Weights of a small transformer language model: MLP 2048 SwiGLU, a variant of Adam for these matrices.
MLP neurons of a small language model. Each row is named by its layer, matrix (gate and up: input weights) and neuron, and shows model dimensions 0-191. Each number is 500 + 25 x the weight over its row's rms, rounded and kept within 0 to 999. Numbers have three digits each. A neuron's up and down rows have the sign that makes its largest values positive.
After each neuron's rows, "fires in" lists the words (lower case) most often at its 100 highest values on Wikipedia text that the model never trained on. A number after a token or word is its count.

L4.gate226:470511470524509448480467490503480536504521510519492534507505470500469480505504496472499524504498547527500486483526513489517461513539515504505450495494499560510504521540530509505447553486505520518494525507474510493469499501515495485535499468506482519502526497519495505498508492483509537528491501518472517459504496486492464579465485458500514488520460494542498517501574482502529510469482510456511441530549488511518460462483488512489546509516501488544504477505547514481481507540485494496499516488534500484550529474506492495477479507553551529536481512522524486530516487463539513528
L4.up226:509479480506500523511491513494525520477521479491509495550510482557489575501520499502525492441467507546456536519484575490485504501523527510523490443494485539468494531537528512482500529460513530501506489494473516498506496496495533479543490534471493543522516517538466519518487477462500483530504501517520538527509486515506484507501517495480501474502494472505505519486491546507501484476494500457492468533481491490502482519465506494528512518504478514510534498487539519470464535479514541528519509514489489476509491496493509480513506494480508539501463505513499517459507501528548513470
fires in: "in" 50, "during" 7, "of" 4

L6.gate329:488473549506513496477511503468560461466483441497501472519503540501494513486497473504503509477443454505495508428506533504509466494495511510534498530529483545505513472495516499483488515549535511494527511514509470510517491465438504514491488528502456507527482495544519477506497512476528482500490466528520518514496499521465508514483521526486534506506516441496487481515503539531456450537522508485521537542514487516492539450486465484504457480525530528478528508491463512531494489457531463500472491475511508499488534489490501441453471514500504487531453508527477469501498484549486504487
L6.up329:477511481546503479505519519495524496481486458508518504543473536513514515432468484455491493484446453488465420450492525517501511502463530516520517492479482495506520503471524528496487489501494512472492499529466486496437464452502453511490485503506485464549450475533494510513469490462461449550532510514508512484533496483500548518447514440530537470495525448516473503481498530497469441527531493500540489484505518495498474494492497504526521496494514506519518501492468491509457500501548514486471510522484510479491481516500471488462504524507480474498490482546496479472490488545465518486
fires in: "of" 68, "among" 7, "or" 5, "and" 5

L6.gate235:512491483494513474486496508519482475503480496521504460488516514506480547536517508469530508491462493490470502498522510535477505537499553468505515498469520491485523470511523486477538558501496510543501476498505510491531508447489519520537447518529514492484484511487558494494525522495479518504543484530516496523492537503540526522558485477477508540555498492457494504512471559528516490495464483490527521510527468560514486525513502463489533530507542473464514474479492494482497469490504463539454511500505504470504502489535479507552512499469555488486497497519512498471489511473540497461
L6.up235:480507486482497493510488464526491501504490515467492553511505540522544510498485499498536521534536497524517483487498485501460515463504529487480500511515519514503502495490526460494473499477536519494489477537472504496524505511505457522480458477503490467503534513484505458498481540506501517505501486479511514499458516493515508515489469471508553485530541474557531491456527496501488527466455520522519475515462487517495481514499493529490515462482521490545500479529504498459510468541511532538525481499491498491554514494492470438499492525483500509484487489486540518499485505539478508516
fires in: "in" 26, "for" 20, "with" 18, "such" 6

L4.gate1678:491522495524493496525457547486485483453471535477519525496504530534534464461456504554548476490479455514482486503503478458526505486485533437518522540494520497485537511513497503501511487508488521507491492567510474505499502511483498460507476494517480509555490550490470494517505515552473498517496483496494529518451489497527508519495485510486469518498530481483498514532463539462487559474523555468481519507523492464520521509519497512483529512452472488485543463535525521510463472480532510482514521505527521461502521484491478527502510470522468468496436501519553503444533501507498518503
L4.up1678:494485498517505487498489463560487500490539470491522485490516518545520537515501484474506452484519441479514510512504497508514481458481550472491508482479513529502533489499488478493516501452485508500518528471519503473476479491485544519533558525499510512488520529520499471494502475528485477482516467494535535533525535499531515521460457502485499517509508513526522509490444501540530492514511502456523511497473479488518539533514513496456489501479503483513513510489489510516470479524474495491508498454474496454474463544482511513511511538549458507500510490470486538455503499533495495476
fires in: "is" 37, "was" 9, "also" 9, "used" 6, "conceived" 4

L6.gate2039:503487482494496491492490486535501485514485506546499548476524512519521539483479494480505485503489466487523488426506549507469486497492497507515500499516487522537527497516545482542519557488530494495491523488481464540473495475523532487461510507495472486472472526486511543526462517491476477545508540504513470516499496526488524515474516455536491466532524504503479488466510531492499479500542512492501491506517503528530453517466472500516516487500519547496543498457511512526474502492508473513467484471500500506477498526471482523442514457515522456510490498530474519484482483501471537491
L6.up2039:503516524484520509503501510487548514484492485487503494487474468499518485512542497480535509535514507497524467464503457499519506487530462524500517521505492477484500490505519473523483503508497473481516459481512530507504480471515510515460498461506484531565464506530495483517467527512494483510499496508500447520514506500502451499527513491528466549505502495532529515494489512479560556532473495453494512496518510531472525518530510486490487502476472509513534503554522523536446503503534524486516537447527542490493552505515496519495503532511491496469471515504536514474531499476448481517
fires in: "of" 38, "to" 34, "from" 23

L6.gate1292:481473472499513511505506471468514465499478508524497491486501486540514523472517496459493519514507469513511441590486499451512504479512490489541490494510511531543503496537508546506519472531522528488499483513504479505469525495471517487520502496515499505524468471517455537545502513502525516501489522464512493499499463522489479504492542492444539541492497469493539525501519501558469513480525495515544488511537566463492441538490507486510504481514452526460559485468533511515485497515473497506483440541453498467495465453482497513538500451521540481488471458513450521472489514533509490520
L6.up1292:441505503465499505544521505471530500473468500516489483526498533465496510491491508468462519525492481527507494539532472435493487459511517517516524483527488503485538528528520463519482489471544499511524497480491484518517520486508483480467533493476451516484486511448479475478476475540514493471515513476452498465522504465473480466510494486470548466536444490496464536511520489492486487446511517457533501539517493500473471500488512462449545517490495524487512498470524498488546484542500461499471477482491521492517452534541529512496503503528497516515508480481525516473494487494523490469
fires in: "in" 34, "of" 24, "on" 10, "by" 4

L6.gate1050:487529487452533483526510525484506487467480514528482489493524503526503507467473522540501506483516500470472491510537505532522502507511475503517495527515531528529532497485452458530518514572496498547543532507483464459473516477461472528517488505500517463566462481527500461501464513486520503520547521501502476525467491453499475500570499477464511535483465500491488516535498473546486474524492510493555499523463521482533531467512524456450476492532535504501505520456504466499486454481481499485491493531524517483484485529473528523505525483525546476491516501498513468477487486488544509536
L6.up1050:481518437521452489549461503500475535461491447485488496548505485525518506500497496502534562482468507495462526528501489548506475439485481464497463516466529510448490518509515470518511465490477559508495520478499503493458500487473463501508521505451460531471508511530471516520474454479508506481503500489482504512479548493501525485535511478528517462521519526499458508452537476455514501479476498533495502502473511515510494533510546472455484484497475479513482511485511488530533500526507496460512490530484521541457520513502476523526441488522490449492481515501488472454531510541486528504
fires in: "september" 15, "january" 11, "august" 10, "november" 10, "may" 9, "july" 9

L6.gate1318:507508534510496455511499497457523475475493477484485537491505482477528494479516512523507514493518490482537517486496482520477501524511502480522554517458511481484488522560537458523536523523492532523524511510482507488466510466467497513519454500464541497508496486511503502447538526509517544508547495533507487496496461452479502508474504502502521509469461470464538463539483480465516502513491529535532468468491498477521521484474514508515484489503480483521488478552491467524471488534486524497499510544503511528493468484537467503498511518496532535469485528465548523513508505492488508486
L6.up1318:533488487515479517489495514509483480485513486484496475501494489527484515547492475486499468548509497461524484525483479514518551476540502529530544470469513508514540537482543455467508477493476504478501498524538473508493486543511535560494491483512473528514511517488520479490505546545507507520532526522498480496466470501486457522527497513499537499474462458473505468443483504501455542515508478533472505505476485484440532494496464523555471480538553481517490517533500499524486513490494514494474534488529505516503518498484525484508506512473512486484487487484494501508481505480452508539
fires in: "a" 52, "some" 5

L6.gate1963:528513526534506502509509454461462495492535526514527546525487506479456488513484493507542512508492485526500479495508497489523485479489484492507499468479454496509515514498480466527504489497437475517505449504516499544466496524489510486488481515491446462489510506456493525465521530483515508470545519488472517522471500478499520497487539489476503472476473482519510500490535537502510521482482502516517504538492495469511485477508501459540557480538495499489524502515438504482504485451508556535514553501474449511478461560505498544473476506515494501496491474485529519509458489493513533541
L6.up1963:463498525506477498502541469469494500522505555539525504477482492531495496459501527504517509464489478446510494505511502513499478532431516479567496522490512527504526516480448486500536477491514480470524522493464476519523546503546508481525472509513527490539554443480492493479512486481500518505489539506516526506471487498497490522504501497503529555506491512492519489538512470484529476506508513541562485523538528491554495464510512492480521481541504543506513470495481510449516488468526511498465472499475481504519517525465533509493472518540487489523503498508454517484483531533498491525
fires in: "s" 18, "the" 16, "his" 13, "her" 6, "seems" 4

L6.gate1608:483493528525503511568500461508532471499516486518471477516493527545444532440510517504506541491513490520481506489487510464528477480499503459528499507521538456463531462518496483493539471504519488510521539500499497492468531490470492503514491516533493464505531517472489523531529426483454460470474488493504504548485505460529488516520509458516489549521506532482527509544496497513495442504512544508537500499471521481535520505517530515544480498437448506510541509499516531488530498492468496484535511476525488470492492553460508489465529484476512457485488511524503516445500440483523517504
L6.up1608:455485523491527505529507486522491496508536500528482465497504507523475528451467520515453528495528541533491450480512519480485466492509533472551532526531499521502518493487534535527507491553501528550507505494481466455517577511478431508494509528551504504508568484520493511518513476458512497517523503512495520521493537487522521552485497473516501549496494554491483429521506495505514454504498532508498483509503551478513518564513524510528521487520482506507526470448526512522503504504491521517526468511477506494504496521507442528500489427503539488476507538487507518516456455466486541474
fires in: "a" 59

L4.gate1162:531545485522510492501491497524459518512488544513511494535441543530526522498496491488479508513516482524478511491514501474500532543510510466515521528451494465480522498501481495533537518469494553518463503483479504515463512480476459495509491468486524532545509529535495542525494508481523475490494510518495491525525457516510522481532504519510532514513519482506534475514454503506528542494505474510476467488536471517551543532521491549497512492477505508497487476485511513507461478466487513551500526481472496484533466514530508476493502482526498487475448516499467514488542497464519460479
L4.up1162:437482509525494524488474483449501468489483501460502479466464542480516514493514503493470509484535515465497521476528516513522503504457503498553521500503490489512525472497476480464515495534504462532470471488511537486503456522534522481496549512509499512460500441549465544523512521493512516514532496529509503494504497507520461464465509495533489477459501493491538495486469486489498497527511485491497502499460505492540494503521461498471500505500499528537508525472469495497480517555538525473557502467445529508502467546486503496536546505517505535501477519487499495510478500552509497522
fires in: "be" 33, "is" 13, "belong" 4

L4.gate1080:468523520525517523491474485476520520481477494504520467477520455523511536490500510467520494529507486477446520527505542444456443528514526560514466537470454482516495476459500517476465480459503468488521484480519513496529494484531495528486514483457523523470503461478537529550533454496530492469494477504480505510562509500498533515514526509501491475535489495519508531539485510459506529522466501499496507507515478489550519495516531488499503503503508505529503540465509506537513477511517462524473510536501487521537484503517477489492488501486523493462518549482489511544479489509520516494
L4.up1080:532489486478507546540476442492506450526546520537498463515473512530529496496517469465506473466504479530514481486484546474501490458518502528523490505524496481504522501502490512482492512528504479534470483472507471487502527510515494470517480509474476518488479479472478524504470532532498495550486532544457441505538446519528469525462513517473504496547492513496563537483452485529471488505506513473518490500542521454487536516471468488566482537485524494495530493512480515514485510499458512468523498409520451529477484488537500529525488471529470511486506474502507513491521529508529487530
fires in: "for" 32, "about" 10, "on" 10, "at" 8, "600" 4

L6.gate184:529511533562465474529450508513528474493479482543509492561506550534506521518527453468497463466536516516502499470471494539490452488475465497527533472486504501510491499473517495543498539488511534495501517477499525537515506512471500425482489494466519593507531537515480489515519479509481503478499554493528465532515460465466502505468481508561500487468515477499521485553452508542487527507505532417496537488490474509516505509541485537507511515485487481508514530507510522493482455476486495505486513484519443519475458459485470469479451514474506520479493529466490516489502500465462506485
L6.up184:498489499515499498495528487503522533502531500471506452516475554502483532540505496518478497481494525516524514497473510488476473525539500494459530469499524498473435513516527491524509481509496520505518526494530521507482522494507459498465514508468502522527497543528557504567525556520539490540475520481543538528492479495443536486507476571506500500525534504530551509531475475480498502507486504430448520466475494540487534510510500474456469533498498466459531509476466548513508495467515477440496511479541467479480491503481478486523460484494489535478512563542538506518505498441492491518
fires in: "a" 60, "bronze" 8, "is" 7, "was" 7

L6.gate584:528458502477445493507477509504535486493469488538475500509503494489491523485471513464491501508543511525499518446502466497466509511524500459499500546514533459494503503488523536530530548531494535539469496521511462496466516461491513524535497498538500521551474508483505519509470465505497473521525519525543538511454497460507567488536468496483522513497489551494487450515496468506470457525462540465495520477523513486484481481543510501503486486519489503463511508506517500492494466480523485526480494486478524519499478479495504441493529519485466497485468505494478489486571495474499478499
L6.up584:521497548497515458536439508508500529487505462473487497536492519502499501482512513529494493540470491505484500513505493500465492470470544484528526486505538548499484475536476483456486504506500513507466522479505520467473500484478538498516450479474518518507511527522466494490509530522514525532506497453522479524494544491455507489483525517539451479462556497502508525435506441498511505491496498512512521515512464512517494536552462527485471504404529486481488516472475540530478515475463512482499476493462494494513467492548507487483486506494494488495510525512483457515512496500487505499
fires in: "a" 57

L6.gate2010:459481445475508486547517496507489455478499434523495496517487457550534519449499514509503519515488499481526527506543489499518535459508464528488508514519513474526478524476525465492527536478455540480483503477474528541491513530504505502531524525484478524537546495535462497536509521518497537510526510525496474545473465516512497471488559553506552511536531519466559500532485521530475490470535504477523546484518512528488532500478515482489541503471507466522509499526489511484523458482439479482475470500476523462521520490435484531510451561536539468485497520469485493464474521484476519461
L6.up2010:485478485523479504523513523517518519486505513508492519538488441522509521463492510518488520492476471429488471513494505466486463477502498540494530501473516508515500501495535516565492528486484490511508464539498525444515491493503453554475483504496482521516473491518547483461492537485479485547475513491463485519506450487538482521458525508470526479528532552485494479535491515483499503453507505510503521497500539515501456512492476514494513449476473495535476492536520515530487539496501477462472494521497498457533460500462486546528426503490485496490530496497499494501492491450483503485
fires in: "and" 41, "of" 16, "with" 11

L4.gate1190:502538460487459506510522484471508470486500462508510499497496503506542506487506519487503468479511499490501511484495531490503507536481518493502509499518538528521479500477534496444491523520473530487513490551458509508450515543520495503502521535494510540516496487521513502491522471496501510493532549504522465494535538480453500486485531509514475518466539496496511533461512497477448512520499502491511530482465504467540551495545497545509484467500483504454517468478524474504501470475525490545490471475525495490549488529509514513525514483485553498483466518500501495529499488513521512524
L4.up1190:503520477481554550513468528496488514507526499501505460505503500493502503544517462520468501466491505509473489521506519551506472453529490511540474536500452507537483525495492492524504548523492492501541492456510510521506495516521473510529522503443469512516459492501491486527511466495574455516522539494526503500525498476548536482499515480500493481517515519509508490495501513483497467481513495500496459470435496497496488489491516494494527496472494513497466509490506504479531528503529458500497480476509456480517490514490494517447526513554491490494495509525485472486485491509467508507
fires in: "on" 47, "for" 18, "of" 16

L6.gate1215:476461477495478512518538514489517526490490468518473463500530547484518491474539508516509532510507510476533526466505504497511500503476492445504484541508530520472484474476491490510507514487517511442470488486462480576510517523485537483525494518555510481485499501504455461453503518471489528501475511532471513488482498484479517454511530489506500466466525472503525458538493541487470517507496512502491468538522458491488519499503513556461530470480479487509462490481483524506473528458492517518499475535500505513537542440496467497495493490503523548488496480535476536460496502481486486478
L6.up1215:551483537530502473509512509520487468513467471506519532482492533510501535511495483527465552487510505491499453491487468509492493492469499475491473480558491519472497467492465459543501484491504507507467483477470467481473507527493472532509489474532529437532482478531504543479527470489486505529498517509517480459461507549522478490457514483463491467528498493511570489507497483492512500498525468543494491452459492466507511523462557467477485510497551514480469498511513479481456474527527454479493503476491507517484507448524467469548479466537446510524461504564486474489482505491534500518
fires in: "he" 61, "a" 7, "an" 4

L6.gate610:506508491463503538516460442464499510502515483523481468477446522539476490497495500464501503540495487507489514481529498452518489501504486461521502514516499490499462542541513501524519526516493525555512480517491489478479522456477478479511452540488482514478496529503519556524463491496498509470546467537488504500496558431514523488500513485485507492490469472483468524520523489473512485530505513523480486526466539493516518519538485520483493494573470463535542510508473544534531484495484515500540534500462549514489487494503508551470508496507520514478492524476470537562547530515534518473
L6.up610:456527448479555501475520522509553499479530486545497497522536511493528457467477503507505510478463520512525462501479495508483534492506498457508502532493497510542501480492483479511524518526550536522565480480506507468483514496502477491484520548540487502473520447535509457498517458470496509546459524506508516507525522479479499475496506483491520495537539510436541512493549514503532480481464531489497517514472557516439536484460529506518498495518521520488467511504509492468540507487532454480492493516480515487487504515538517486474520463536486475513486499557509491468487514478522511498
fires in: "in" 51, "by" 6, "after" 5, "if" 5, "over" 4

L6.gate1001:487475487490527470521492497460544470511543531521494490462456539493499498506474490475483472482504536466539475527511495510468507467506512499520469508501505504486479554546425507460463486534500517499498502459493499497467544542456478477516512495498479498477476480501474489525498454521498500558515523464478538485488536487534516477517546473479515479515510475513500505500522489516503503494492477471476492480459533487520508479504503503507533486533468509479490484503476526441503490502496484498520478464509491526488489482485510490522490499531470510497479491510500525530491476525545534477
L6.up1001:520495504495528503483539535495490469466481501503516451565490524497501462474529492456519484504449491506443475486523458455473465536544510518494521502496539524549534471504479497477511535522523532495497532518467535472469472484538527505469507520527487475508471495520522492479529514504498515510494499504481483502485507540453477478478540511499523488525512515491432459495489505494516440487490480473498521483505471514480480499483514522551525491506495503511493531535495444526481463527491456497529477512503495491450507464495488519518518502461554461509516498488487530495494494543523493493
fires in: "of" 57, "in" 8, "offer" 4

L4.gate1933:492450446514533498485478523528485474478451497527534519481461505470486516527461565516480498498474461527512512497478508506488450511481492452534461528493474500478472494509530483547511519527463502478491537499482491505534489545502512482506479500501478519478523507502521483522470486471489529481519517496495483533480473478496516507529464479530532486516473492473499508500475526479496510504523478546488525533537516478476537506531519530449519489486477513477514544437503473470492521507523474513482456492519504476485517533486443495461462495489524508499481507496517541507539507516522475507
L4.up1933:496475469456501498518520441487480497469490442510536485490509502484512448490439519464497494470477525512483526486512533531511497469525457520470497510502454453476465478528483460494470475524518456496534519487491464524495493471535492493510488528514478514467462487479495515521508512474573506497518503514518467511526495474487504503484508449544513482516496458510469480437525489518520495465482495535505431493531463475504457536489495452467517497453456492502509504474483526446499500462547493511522516505517516500535487499529477532492499509456533525475475548503508485545448483483489468478
fires in: "january" 36, "december" 21, "september" 11, "april" 10, "february" 10, "august" 6

L6.gate1839:509473510495469475538471490482503541498490483554496449470481538503553524524488478520530485537480472560501500517488517550518519522510501460521481489465464515492519514514493511491502527483460476522457486523488490510504502499502482505512449528460433512526528510528503510501471524507502508513508523531482530487464509503481507496548542523532495513487536500524497500488476500479506473502491490478494508519481513498540512519508491511543476468470511495514457478523531481515498551533512491533499510508494522513540496453510484447503483529466485507507526476497451522470523509523497512536
L6.up1839:449479522464458496487456511502496478507485497499515480487499523468508473521492475522526523519492492553516464529504525516468458493512534489537450493494495527490533508502485510500504506515478479515495493497490503537487517538553530537520517521530458539492485505469521511507492506470511499488517529495500556503509533523500512503499483531514514495477503502456526512520533511511522527505556512490488485514510547493496509521531502512473480465532502498530506529504503505474481523528524486498510510497512540494513527467514467443499469479472539470513524527541523527484537440540473505519
fires in: "is" 29, "was" 20, "a" 17, "are" 6

L6.gate2019:501546471485464532490477528522503466516492494531507492510512506462471531534475492482474515463500474535515502489492433456487506512487460485505519478462520516474517536501476517502492482466503488535510496458511461481534529507518479460511541530520493521511553492474521522443490541544555486502498460481461509528499543498499500509507488516539489468531471486505505519557467543521491476501518485510500516443525544541535475487505471498513527527510485479554474483455537481485534481511494465494487516510535486493496468513513493478483528476492521546479471517504509472498529460525511486476
L6.up2019:511491532435515535468465531473467478510505481540521500500482477527485507485510514474479524534481516475477479518540509462504538525497477487514472505446489522533515503488508517511518510503489529530493467473508557478535482496508507523504537451507471449474524535501497460504471512461521501503490482538480484520515491503508498517514529442518528482524484500494497467473472547561484432496538509489524509475515479485482522499515480483486490565473484500465470504476552488456510513508514498482447494484503503463456503493486501516481503454517521489483508509510483468456482516524445552474
fires in: "and" 44, "not" 11, "notably" 5, "as" 4, "in" 4

L6.gate1724:483522514457519514504474521488504477479459525468532485487517518481505533452498492543543567504462454539489465492538526474478518504461537526500469533536486467510493514558485527509488518492487528530506524491461504469486510462503472473462510488487482474505455491569493440540476479469504461553453496502524484483528527496500517513480493512481539519524489528511471519519488543492500484477548517518533476549532505523510499506491512470485499467495484514492562523499527454507491472543522483525463500499525462461492499463543475504481515468503521486503487499530488515539483472493503503532
L6.up1724:506512519462463492519525530487488505492456507504502459494481534489490536526498490463525526511495458525491499518515510523496539465464471512477509484545481523501502481502523510492462547479537469481496482493474492503525481511515480497474532478533531496548504462536511486500550544497504490502454473512528504455533560535528510488519546528468509530499488536468546537538512469533522473490489484522507498521526536490453531493496475512473502475471496507524513499498556507456503481529529476522461507483510495531530499495541498463495510499473507521491530494507488466494476463482466483513
fires in: "in" 25, "until" 10, "from" 10, "and" 6, "during" 4

L6.gate596:476508496500462520529470537497537486514504528511518486508536562489496513533481470479447455497509551483496484475497495502519468526487537464545475469488523557513492482497505465504485493455498488469531484488496533505489450504480478499533481513518472521501508508473508490493527539472537519505476514457498475499462487482516462511496483473524515525518490489460494507481467506481489527525508522475512481523519451478515497492491522496496499506518520484498536512469532506483531521499486514521422486507513487481517551507464525473477515484494499543485470488473526520495496504526509531501
L6.up596:517499479523484496469469517488507483480472494504497503487512527495473540472519483514477454501530515492506512460495524472489530493434524541520508500499434466540560518509482482457462496484535477471533505554491482522498527525515490509483494515526475517525522484492487474471518492536511465502496496505481537506520512479458543507500505463471500530548495521522488492466512508515449516479488504511519518536470475477484478472514480566508513507530533500501530524491459464480552550484518502473481512547522488457505473519489524504474482457481520500517520502473486496483488470514453518499
fires in: "for" 37, "by" 14

L6.gate304:464469539493490489488531506519519479490521512515525476515503505520488506531489479505502457471503439482450519453494458553497497478524520481497484534511491500496467529464494514492527572533494467532505514453462500542450476535485547450488505526525495472506496506493486470454524445463518458523477510489513458470528483517488517497524515488516503489452511472523499473516507481531453464494545497473521519538550447480488493520528483495474476511466500532505547508470466501489488517495496489534514470512492525466507499494508497444498524549519547481507472512506450480465535521510457503480
L6.up304:465498505568511492485526498514545485489457476518510510456485494536551483452454493436489449533474513462440511478490473508477503512542520538486485522473497521492498513454529498482533497503485500503513502494435480473495499497517505486516474512516467504503514539504456535488549496460488529517516488544491477462511511496469497536505464460482538479474487499488463527480483503518497513509477498467545486534501526524479539455529490514548539498505480552464513474475522518515516529481531510487536526499499500477468482514476508503496501497530478508460476490491492488494461475485473471479
fires in: "of" 97

L6.gate662:494525456506530492498501525510513508487512523503535507485519438479495494479539502532472486535536504482508477534463470529508493521551484453463541498448487496503520453464474478552461511475463492507503494533531486513532502517525460476552485498489524501477531507529501510536476523539498500466504508539489484534521509499471482460560495483439527549465498508522491487543494485471521503509492479483485519497475512493494520530538493483502473511458486471477474524514517515457483465523544509517498525522517460501509512504468487449447532515541514524496464480515493480498499499490445488451
L6.up662:458528480522517519474469479483523476502472483524457514480487500474514540506482504532543548469532505459483489473520522479508509503510499452493468519510517489477523482501499485521549482488496510534475467538435500520530490473465485486488433510436489492498525464526509553496528493538483501508453497453498441515474513450479504495523540495516533521503514477483492498542540522466492474497501494508492503491475548492512510478460523529518522506545491474453488547516492538483511499469538504541541523545490502491487542513493514489460491463509498502471511492499505479493484502472480484470
fires in: "was" 59, "is" 13, "it" 7

L6.gate1757:520485505507543482502510490517521496500498487485505499503503481532535507535498438461498464502480538471470535494488477461479476463520450512467505515502533494512497474530505514516475510477479498492491512446513476535471494516488527510500518515456498567515541524462465500512473497493486471474497458469497523535498506509477487510526485495489469528509506472509498543506476493531515519535507497521501518524424538463507505489477491477492498541486487505499478468450502489454517471533516513489457516507486477513493480528487501493488483504525524490514466499498471529525496523466514511533
L6.up1757:483490500454510487527486497499531454466511510486531509490471468465483520452489459454547516491520504492454498523479492490515515506460511498515481540513517518499495514540464524533492502468533508513499504453491501528505531515512474520511567501480463538501525480458512483476490453500455519502522480464506476512519513494525496492535511519536502519524447490469514473510507490487508527506506484502519519485508497506488534507509486499538504521505503556482485531485492525499597505523508502469499497448466475531486470495544525520443520484505518534476493492453436468478507507530518466519
fires in: "was" 35, "were" 17, "are" 13, "been" 11, "the" 9, "is" 8

L4.gate17:485503474486547524458510476502471516494489490477498491474518510522489507506479499515519495463525529517501517514538504550497478526522489497465486469550530510437542467442479458471498516483471470468490500524483481497465494489486471481499472449459508491453511507538517526483501511513525454481554505490481501538475508480519491534503528503472508496535491549465525486546502511502524483508482492545480498489511492456525539538520509494478484476514513541507466541466514507469493441460494484534503481492534519531533545515470542527438526495543502480512508481455468497516479479518521537482
L4.up17:463444501508511492498522492483491481461497469456484544514534509548487499494492494520521494502497511471486503499546531503514544484499478540516484498480451492480527488493511489435462487514508521483512475548503506462472490494529507488479488477504483491497499498498533472511501515522531438501482498515490530506490504489512498520509516494502509479506512534503489510485526495526472490443501532500540478523511476513441472512531482516515533478490503502486493519477544483480488491506478485508457554507470473511487519502482534486521461488489492496517454517519473471485498491521503473517
fires in: "september" 18, "november" 17, "december" 12, "october" 7, "school" 4, "july" 4

L6.gate1241:470472521535461495468533523521512458480491516488472511502500456561491505497525526490527510541508503472556533517502507502515483481477512523475504420492498510485479521500518501490498469453529515505477465509495510452486470507510501478490531468435521498468463502535491443527464531505507526518469487476543500493509498495485507463473482525463505478477457467528472509492509512518498528525476503555529533543483523508484514457468518518481465497509463469532527559506520535516513507459485523512511509565503454524546482517483502467487499528521524492490464492490452480518481489468497509487
L6.up1241:527543539540512454523473543458488508487496500442470519459470525490462510515540500522528520523548490472494491512462511536527559511530493531491480502508504512533495499535483486461508480481503460516451492497519477470493519521516518500471530527481511500492531478550503495502487543500498472470517522508499458490475514473493495471481519469502505517493536485511533507492503494521493556507503532490502492506531453490523486467522473523498492458537480503500465501523521549536492486458512537481503501536540514518512519468556526542459523508515457492476473527519496499553493480509494486519
fires in: "and" 63, "it" 8

L6.gate1662:488489453519485507533505469474489536517482461477517507501502467497472548502478497492539504524502509537535461493495487505503564485539527487515535506447536524485483541514510534475499484466506514475517465548479508516515520526506486559511429542525500475499520483514472462524510482505489500473495500494513519526493502486540471463504529460491546421525485517455497497491529527527456473532449514483553491522531473491463491519499524496548476475540473538493512512518492494490517489473506504540522462495467481524525538477471469484516445531521537483478523510449445526552507496547512532473
L6.up1662:502506542465463510540526484473517442517458454485512478512520489504530496554509530491523506452472497553505523496518532524518475520490494490514492533469473518488517492486504488467527446531481477485523473496475488483472517469505499492461504473479469479546495505507489512432506502526458518491542486509470495511463550527480520499477470504475487474544499541508533442530512518504511467523468499556538524536539536477511499540530438501521516481467510473504473508477528466456512463482507499486455462516522517542504513478532539504461566553455526482476501520491516472492527481540502496473
fires in: "his" 21, "one" 15, "a" 7, "an" 6, "her" 6, "the" 4

L6.gate937:541485541482497502489454486515509450508510486514510476500494510514503490509454449529459540481516495535484533512526530523513489500510509490548472475502517520506491450509511502497501542545489514487468505450505471559520459545497519515495491493487495506477506472478515553470497524501451507521502500496553527495522448481498513512549466536542463500536525545510506497466461489517464514506501516479454509481506504471512501517512543516519492493499475513488478525522496534489466516485468536526528492424513478498507494463502516492505492507498546538503520488498528492464448446518506468535
L6.up937:544471520491467503523528500495513450466518476495484497507489471471444529433457502452550545535477492482486517534548475509493481504525502517532522483552514513514481473477537494497505486525497521478499543489453489511515511503509499492519545487538461528506464497495521474482450480520500487468541501474526447539480491465493512521500550545449457533513454479501485469495507517506539463505522506483500513483507528502488514482501498551481502545456522495523468508519503528508561481445481521497487480478450480506462464506482498504493472532556517506470493492515490517456468461506499451498
fires in: "the" 45, "a" 14

L6.gate681:512465502497501529531476470471526509473502502533489517496446503498480499505468498508552499524526489517496513539497533495491463545516527467554493519519507468512524505493479494544515508498485532553488508485493482516487538515497526489530490535545518518494512495560485539502468452487484552525521516480489464520480514495490475474534562469518500468478478494501511529517515528527514493494522499493534493521459552490486485455470487443498490480513480514511450478510480531492527511504496527501476487470495494467533520450495524550458513532517482457497479525479530455464499501471471485510
L6.up681:452505504482491502499532494522484496484537512503516556549558469465494507551530561531520486492479509504532476511544495457469464544485559483498493453480497470506518522478462490506475542470473503438520460506503491535483533535486514530525465530511491518471487469507496489477488491513517503474486485511505545505505489472499510504485470485480537509518468493471463471513503495528498483512474507486513496516495533544523455551501504537528525499504545452535493495486478483495469468503474511482551479504498475469506527509509467492549565462453563478475520551515487546540470480524496571476
fires in: "a" 61, "more" 5